MLP neurons of a small language model. Each row is named by its layer, matrix (up: input weights) and neuron, and shows model dimensions 128-255. Each number is 500 + 40 x the weight over its row's rms, rounded and kept within 0 to 999. Numbers have three digits each.
Before each neuron's rows, "fires on" lists the tokens most often at its 100 highest values on Wikipedia text that the model never trained on. A number after a token or word is its count.

fires on: " de" 81, " pre" 15
L2.up176:503455508580408471419500500504452505483481472479461472543473459508522451484501483489497555510468575528488567458525519463474518497515554468474419532449448470517510549541452535508477466508450490450505496407457528478531502491485492503505532505503508481440475568466551535613538441492518495469499492491459521573527574463520558483535460547541544490444554515483512565471511472519533568438470

fires on: "°" 37, "30" 8, "uff" 7, "55" 6, "59" 6, "69" 5
L2.up494:568516485414478452521516465512420501502477482540464503422510519577563514514481578516469486536532462474511469534528496477561484503493478415452527525535476474535450459553518533557463498436489462502467532509469553478478475493464585530509476541553468476538494430458522499504404581459501460526505514525456497557477571515463547471435529537536474468473504446473547457455515532520433558505501

fires on: " (" 42, "ional" 19, "vious" 12, "ress" 8, "\n\n" 6, " by" 4
L2.up301:445522573564449491486427519516483546502463474465461473547547530564458495494507541547477503546496491598498405519513476453484512520430527425510586457454467502481445496519498439497498553478437495451500456483431522504477514533517533569517530465493555542457467496536452500476583583490509444547492485480478463570454473513521584473496499433526494527578439553475463523532415506525553489536531

fires on: "%" 38, "." 24, " me" 14, "age" 5, " –" 5
L2.up470:535476491445512471518494448521545473600479574494480544465461546457509492559484517479491555501418526498496510538536471553517570464528557481506505514501508501483525468471514542505523501487557519408499459492477536457488430522501599471450527451487489552656485491472481508513550571489427540494515458516520539607494510544434470469527478442442493537513460478484510493533506465471463517540471

fires on: ":" 48, " who" 14, " She" 9, " is" 7, " has" 5
L2.up151:525453505512485499523514537508499499435477463412462459516522501491532469518517525491448530509455522528440524544499577473533512498527523515530473449496472506502558563529504440564521472445501495484513484563540493480506533550409473478436493460436475498484458526526467488554430519459442533464512472484504477537520504463536511539371522448453436530561539599537478512543489461497528580524441

fires on: "we" 21, "r" 14, " se" 12, "ction" 8, "ion" 6, ":" 5
L2.up183:439546477459463536508526467528416452430486462520531458542471487488508446491463482470457512531564388468423506485476542493538469467469468557497501570500524403560477487443498537461505452506495463560512454553472554466549455519581478435562560533520520456583509465570455457521511560502447510478433442526496479488523534424527515507484521508444399549478548427507476550404415480520497524507515

fires on: " con" 73, " ob" 14, " ad" 11
L2.up600:568507516562510415513528473477485453491588534480507419556517501517591456522510534461470487455440517444487465483532548454497541476450508487525413520488505468496497538483550433489556526497456485546446450532495483436487472465529502520462531421442500501506502490525465492551539513505448495443512541476433513455499494533501494437509553491475521505510482439523465413451480480473423553434543

fires on: "%" 62, " Rep" 29, " –" 7
L2.up732:548477519534478513505418546590542490503469527522529537539433528432541532478489537615441540541418495593525472458485497504572536410575535542473496454529491486466471487445407505490508529481578520454506510485479483501466496457463535510466497515449526484593555488524467497505481544468545494497462470550524456520517522535513546589493463505495477556538500494474525501547459510443493564489503

fires on: "ter" 39, " ad" 27, " imp" 11, " Sm" 7, " sm" 6
L2.up105:470565530507552485559539467465490540461524452501496391509522599539399491518480486478461474448528503502566457504423516476507519508401442522482493540510489478498434518502502523502516562444510455449528430421478487544471456496466540469533495426480537498495531535448497422513554574456490509455543555480471576562502539508518482444534459538442451485533496417480466510557454478525483496455509

fires on: " ac" 46, " Gl" 17, " met" 14, " Ac" 7, " Gen" 7, "arried" 4
L2.up942:523491430527483498504590555515560511448531530483503588461478566530395525523439513480408482487534392533522499453535470491482501491468451484418449465466518510441499521450495477504533519436510531481527545452443524502534438475536505535522475558515473514497534531503485474473476506477491514478492478540552507513525464511564531542511493427530415513565511513398471529449540524525506456568431

fires on: " " 24, " place" 15, "," 14, " Country" 8, " list" 5
L2.up501:432466524452565508467499454480390487555516579479504512470519536524500500576515529505473523502497450440444475548523573540430490520516515464477484489539536466534458523554510511465464545457528447497455494515463543553490477463499513488535457393501533487456525465534527437492508410511519469482424476510486456434592490486564468429527527455469504486493488504527496516544523578549494485540559

fires on: " is" 51, "," 41
L2.up504:603502496463490575526488477546458531474560498532470541516504476437545464592465492578505438476508505462526424541475556443495427542463445554517569538526480481522501486500528512444470499434509482477528515554484529525473570477435472488512526562464345566532459548477430463487479471504388535454493511565485444445496482481546490426488580489494487532522456473522393565525484497476413532454570

fires on: " trans" 35, " ad" 26, " sub" 23, "estern" 10, "astern" 5
L2.up204:569502498527513437543460556518470442536577518501495518530471469532500457465583476502530516496534499504482557503495520434484531490484417476516470417516509480473477517485542464477515546514577514513470500475507458498465497473470479525487465414421433579501426464479565521471518461438492450453487515460414505468553526526505509501543529543559470523426510515496462466538495461502450460453523

fires on: " de" 19, " Je" 16, " Char" 15, " Fran" 13, " Phil" 11, " Jos" 10
L2.up345:512503559526447501517455527531449509584482432511503495551513528557459490444509512465524475527509515546546564488518510427422447489512584530410454549494542457499518523463454449546454484504496526449571469520440496458496480538428490519451512466450503422484472471480489582481486464470481427486498495527532596509481532463445514534544476511517541485460497572449498588479558559505527561441472

fires on: " end" 22, " act" 19, " Act" 11, " add" 10, " result" 9, " December" 6
L2.up483:478501562470523527442527501429469449419587515466506510507490509481486484509569476439558475548397540549480511574498466534482480391516475513437519517594497505560452510475547511494597445467451548504483539463502504534503413504509397516446520515486539487538479474471510462484451525479550470595488536515432492531551406496459480479484541489554537437529441460514543429481499486522564499488442

fires on: "," 20, " Music" 10, "iew" 8, "ect" 7, "ral" 5
L2.up779:560426484496415545523465523594437491527563486556428484610445532471485533578482472505495553506542479462483467545506447512519467493455465503540492452483476464507415513475535461423479519446498525555523600503508505543469490557449464517514540506400532517534527509464440461461440408521440600492525488458550507493551496536541516439526527487466517456481500525488446511510538471515479518462516

fires on: " pro" 78, " sub" 21
L2.up1002:445523430478444505529534484511442543556538562498479533453491511503543465478556529537422463575564458516493433508490475463531507512581536517556476530470504572488496438475542545504454484556499559528503493563547587477447544450520501457511456548448436578469558487488470502563487525539496474395440465476427519493478440549519512487487477502474461486447485458480481439599503512395427546512571

fires on: " do" 28, " de" 28, " Cor" 17, " tri" 14, " cor" 12
L2.up249:454475509537500418528441544553459542450504505559495503578468499537507440531437508556521544516507477435520604459484533569431500499518515525458419504473557475451560512528463550531454537441476563543511470512467490497538399465510527481481490479453522481462474578574582516523507474504545450427508498538548482513546504483490478458593414508558534496527459515474521556445499536497533544446440

fires on: "old" 23, " pl" 16, " gr" 10, " Pl" 7
L2.up823:476414464530492530494549413529482504494474545532496536520479560483481593457498524548587515456447562473509536520481523459598500614445527515473508556477528426536471553518529464553515482483498478492531505538560486397523572524493565547485471476418454473559566429450470439432547513542515462533471522605495475437549491459495473489462563555469574473491532537520469506547537530523547592508578

fires on: "inal" 15, " final" 14, "," 13, "ub" 9, " sub" 8, "U" 8
L2.up337:500435556558477537554530542528557498529511490491551591545529411470547457499525473482461486553462552494504517477534562518490484504506491443560497420459485469462467516469502453515498549515475475553520490541533471457566473517486563521392467492495446471551490480500526532475516560539517483527450512417505460523502543522460608525528576509491511479484490540474503467490451504408503446497512

fires on: "ia" 12, "ies" 12, "ition" 10, " film" 9, "hy" 9, "ie" 8
L2.up775:461522504510520494465511492518489557490545497452536513490459478472518445439498503502423439552526578548581530507538504500482468513525491541438519472472371479514533489492509406496442500474549465586533443464487580562538475549518510538582457482525504473548513444528519516499509462491483579515512457571473513485481531545542582498495612503513472531537488591527479494498528540566519502518511

fires on: " feat" 16, " sec" 14, "vers" 9, "hern" 8, " fl" 8, " kn" 7
L2.up349:433500510480480473547524595526450579472551589583487541467595534583501531498520500472544495524531444437450457493487541464435465526500493491460523458512529540517520522512441458522489494524495518525446553505441531475477450577490469459527470466453474515493497488484529529516466509518520558509434464517515506421559587481489476438528511502489569469482479442534478498513461421509447542498516

fires on: " well" 23, " main" 13, " long" 10, " Mon" 10
L2.up654:480475481507502484454500521498445489544507513500537524505490496470498521456500444506480520456535479460506520540448486476517532488521559498563512497499543540491511586436576440475465597460450526472452503515522455488545484503468515476519587475483423514479553511557540524593473589520564555476554557464483492449515488504430547504501516462470503559545525517521503470498422465468498513536482

fires on: "ose" 13, " made" 10, " first" 10, "ake" 10, "ept" 7, "os" 6
L2.up380:506551514511503493368515502443508527456543513498510439491476583492438512508489469497506492431450494531539477529483533467531498476506389465473444496522462483506401534508541540478528554460469513424517566485463535471531559477465545539560518437527531520535519494501536507523464477547487517534496472518462558524576590494491407508516483496536500500529474521403448436472470458490505543469474

fires on: "." 28, "," 20, "ersonal" 12, " career" 6, " Born" 6, "ied" 5
L2.up13:514450573511429501481504443555534516562447587514547527447439520469526530515520434461540504467526486438491509585495455481491485505505533553472503456553552526496460490547528447549578531438466434456473491405533524526494520566466520516484493502539521489506495465481544405469461519487480435537493551467545548454570502540532536513474463516482465495525489517538459485524418568457526507543491

fires on: " am" 26, " ad" 20, " Am" 20, " Ad" 14, " acc" 9
L2.up628:540498468570402467429464515435497419501479527474496555479436506458505486525541425490481485433530454464454469550500510463552556487467518472512504519522435492471476545508499457478488511469458563501474547443474522521438418466568573506533492453402537459540505480501482493503523484472542475438464530466481541570499551535485519433530466516433488448457531513470479484509475491461520569432524

fires on: " |" 48, "ersonal" 11, "(s" 8, "umb" 5, "arly" 4, "." 4
L2.up350:504471477537443537373510484455555522536424570510474558588528476435439500548502453501506516500449535424591549511482454479505533544484473468491483464538577532478533477567553464487509549530480500484466429453508515481504457497542596504491530425471465592474404473546458418469486541539506447511512514529524534593551512517511478531521522523545511563516498548528468501473499503478564546530449

fires on: "." 64, "ography" 10, ".\n" 7, "is" 6, "ion" 4
L2.up430:456493497478483460459420481520522545440487523543444530506498571521539443484468487513455549451441500441496505523526539538527519536446510567409486507396543475475497496484568453542445472502441507495543513455560522586491500538443572561554488515495421538453536479566538499497558512564451552525522506554545501509492516496465469520528474480484457400494535501530480481511519555524611482518527

fires on: ".\n\n" 18, "^{" 16, " bus" 15, " Min" 15, " Sm" 8, " sm" 6
L2.up510:407598551541531483573534508471456514455556370505506495548495546538490483578488513448554520481514510546539513551508502461508505463488534464579449512492476427454461517504539539521491607482436436528497428551497460547510492491478566530446508494438486529537529530556559532519569466529533552503513478505498505535506487565502516479484545542464499566511515488513527526492472481504422523524545

fires on: " San" 25, "eneral" 13, "inal" 13, "resident" 9, " character" 8, "," 7
L2.up1007:482539480510480536520531500513552469511538457563533484520478495528476521506457456458488485454465438500488495483481493519463420443477535502553513444520406475485479487510490531530504501486556515492496520497499513556497390527445468495474517457418462432483483497464474486497462528527444453519484492486539454529529576461481536615579508500494453373564474599546443446485452470478539494539480

fires on: "th" 18, "1" 16, "ect" 13, "vent" 10, " go" 6, "T" 6
L2.up140:527578537498402477542550514486478501447525529535521536505524534489522573536495510439486562507515483492553517417500510506504526553523531496473453421490474538511475538485451574525445561521441504516542582529577513490512546543478513388507489459511435537511478563504503559513504501469531498455562435436492565502517579471440537445516529537472480455474470527440478512506445474495507579465486

fires on: "are" 20, " by" 19, ")\n\n" 11, "\n\n" 10, ":\n\n" 9
L2.up416:541467620504532468458438546472503594405522503506526515505485560450449499512467465532489510512483550492575534542431492520502499504458459549437534526526501404494456518608528545475507542377516514484461420470475474476572513484526493515479484465463562478505469554434411528488550508446551549537505525515515448583502554456438595533505534480493575479565451539464478528554456450436502458510499

fires on: "iter" 13, " Year" 12, " cre" 11, " ar" 11, " War" 8, " prov" 7
L2.up809:494547467572539462469485494457525509590543370502534513394472499494446522465481492425485542467507548478524535460421587498475518499504481539484542543556435520508447506579471463482493537532467498539508470491533410561506482479450498472526491452514403433421529484483501528515473499543548485472496489542485534521450485557509412528458481526510511532533454487545570467546558520529517511515486

fires on: "," 50, ")" 29, " station" 4
L2.up79:614515496491504469580490409534515494537529507519502528495498521479527529545489488506485482434494544462498470489544553480514479526499478485589577525492417496512472474488551535483544491448572482475486526537501569506530460470512477499551530475524503473574483437445551348428514445457388481522523499416478486519459462479480494479459459507447460525495460492568389514559514518486499563527497

fires on: " be" 14, "en" 14, "—" 10, "es" 8, "an" 8, "ing" 6
L2.up744:446580575537465518455532527500555453492434560504520503589473504457526516496464492452534475475495383536464493541495457461482467501539471495444467497496486440563526504531553525549518524590483532469533522553466493479454492470427538554459521528485452471533503466556498419541518462445436493462555499554520500459469548435406525466519551496586529405516484549450470500480487550486439510417559

fires on: "," 64, " to" 19, ":" 8, ")" 6
L2.up762:578473542428493472463510474559399500470514481496501492500452484485566511469475524539414474491505509467494481530486528459511465537418541500527528509521520488509529444490539496525528510485481473521528498512538514486523516477497475475494538562507453475567514469501470490547463492500428503572489500491495499542435460497491548487502566484466478484410508515505465416469501520487461487490553

fires on: "%" 78, "–" 7, "(s" 4
L2.up988:570491442556451453565472516567610523526499525445557495523474558490468568476524529537518488480463523543512468482551530476539538438504500503455509460532484504517590459487473544557471422518520543476513484495495509467525450486513542526428440477530511560568520522514491470453532467500561449402524473479554535586493434499570463499496521471569556482532462525465536497577439453511486504562444

fires on: "ert" 25, "ron" 22, "oc" 14, "rit" 12, "oll" 8
L2.up1003:450496518470480516534526454476533458435527506493483518495518500498442447526443555502517396543482525498441499465534488502436480537503506587552582531430421455445468459483498473440449502480599514539447480547473551491490499482464534546500517451490448473565449500489518556478503453496511503494533494576559543543490512472448522534535494595535511539525501526503500441453495558511483484473491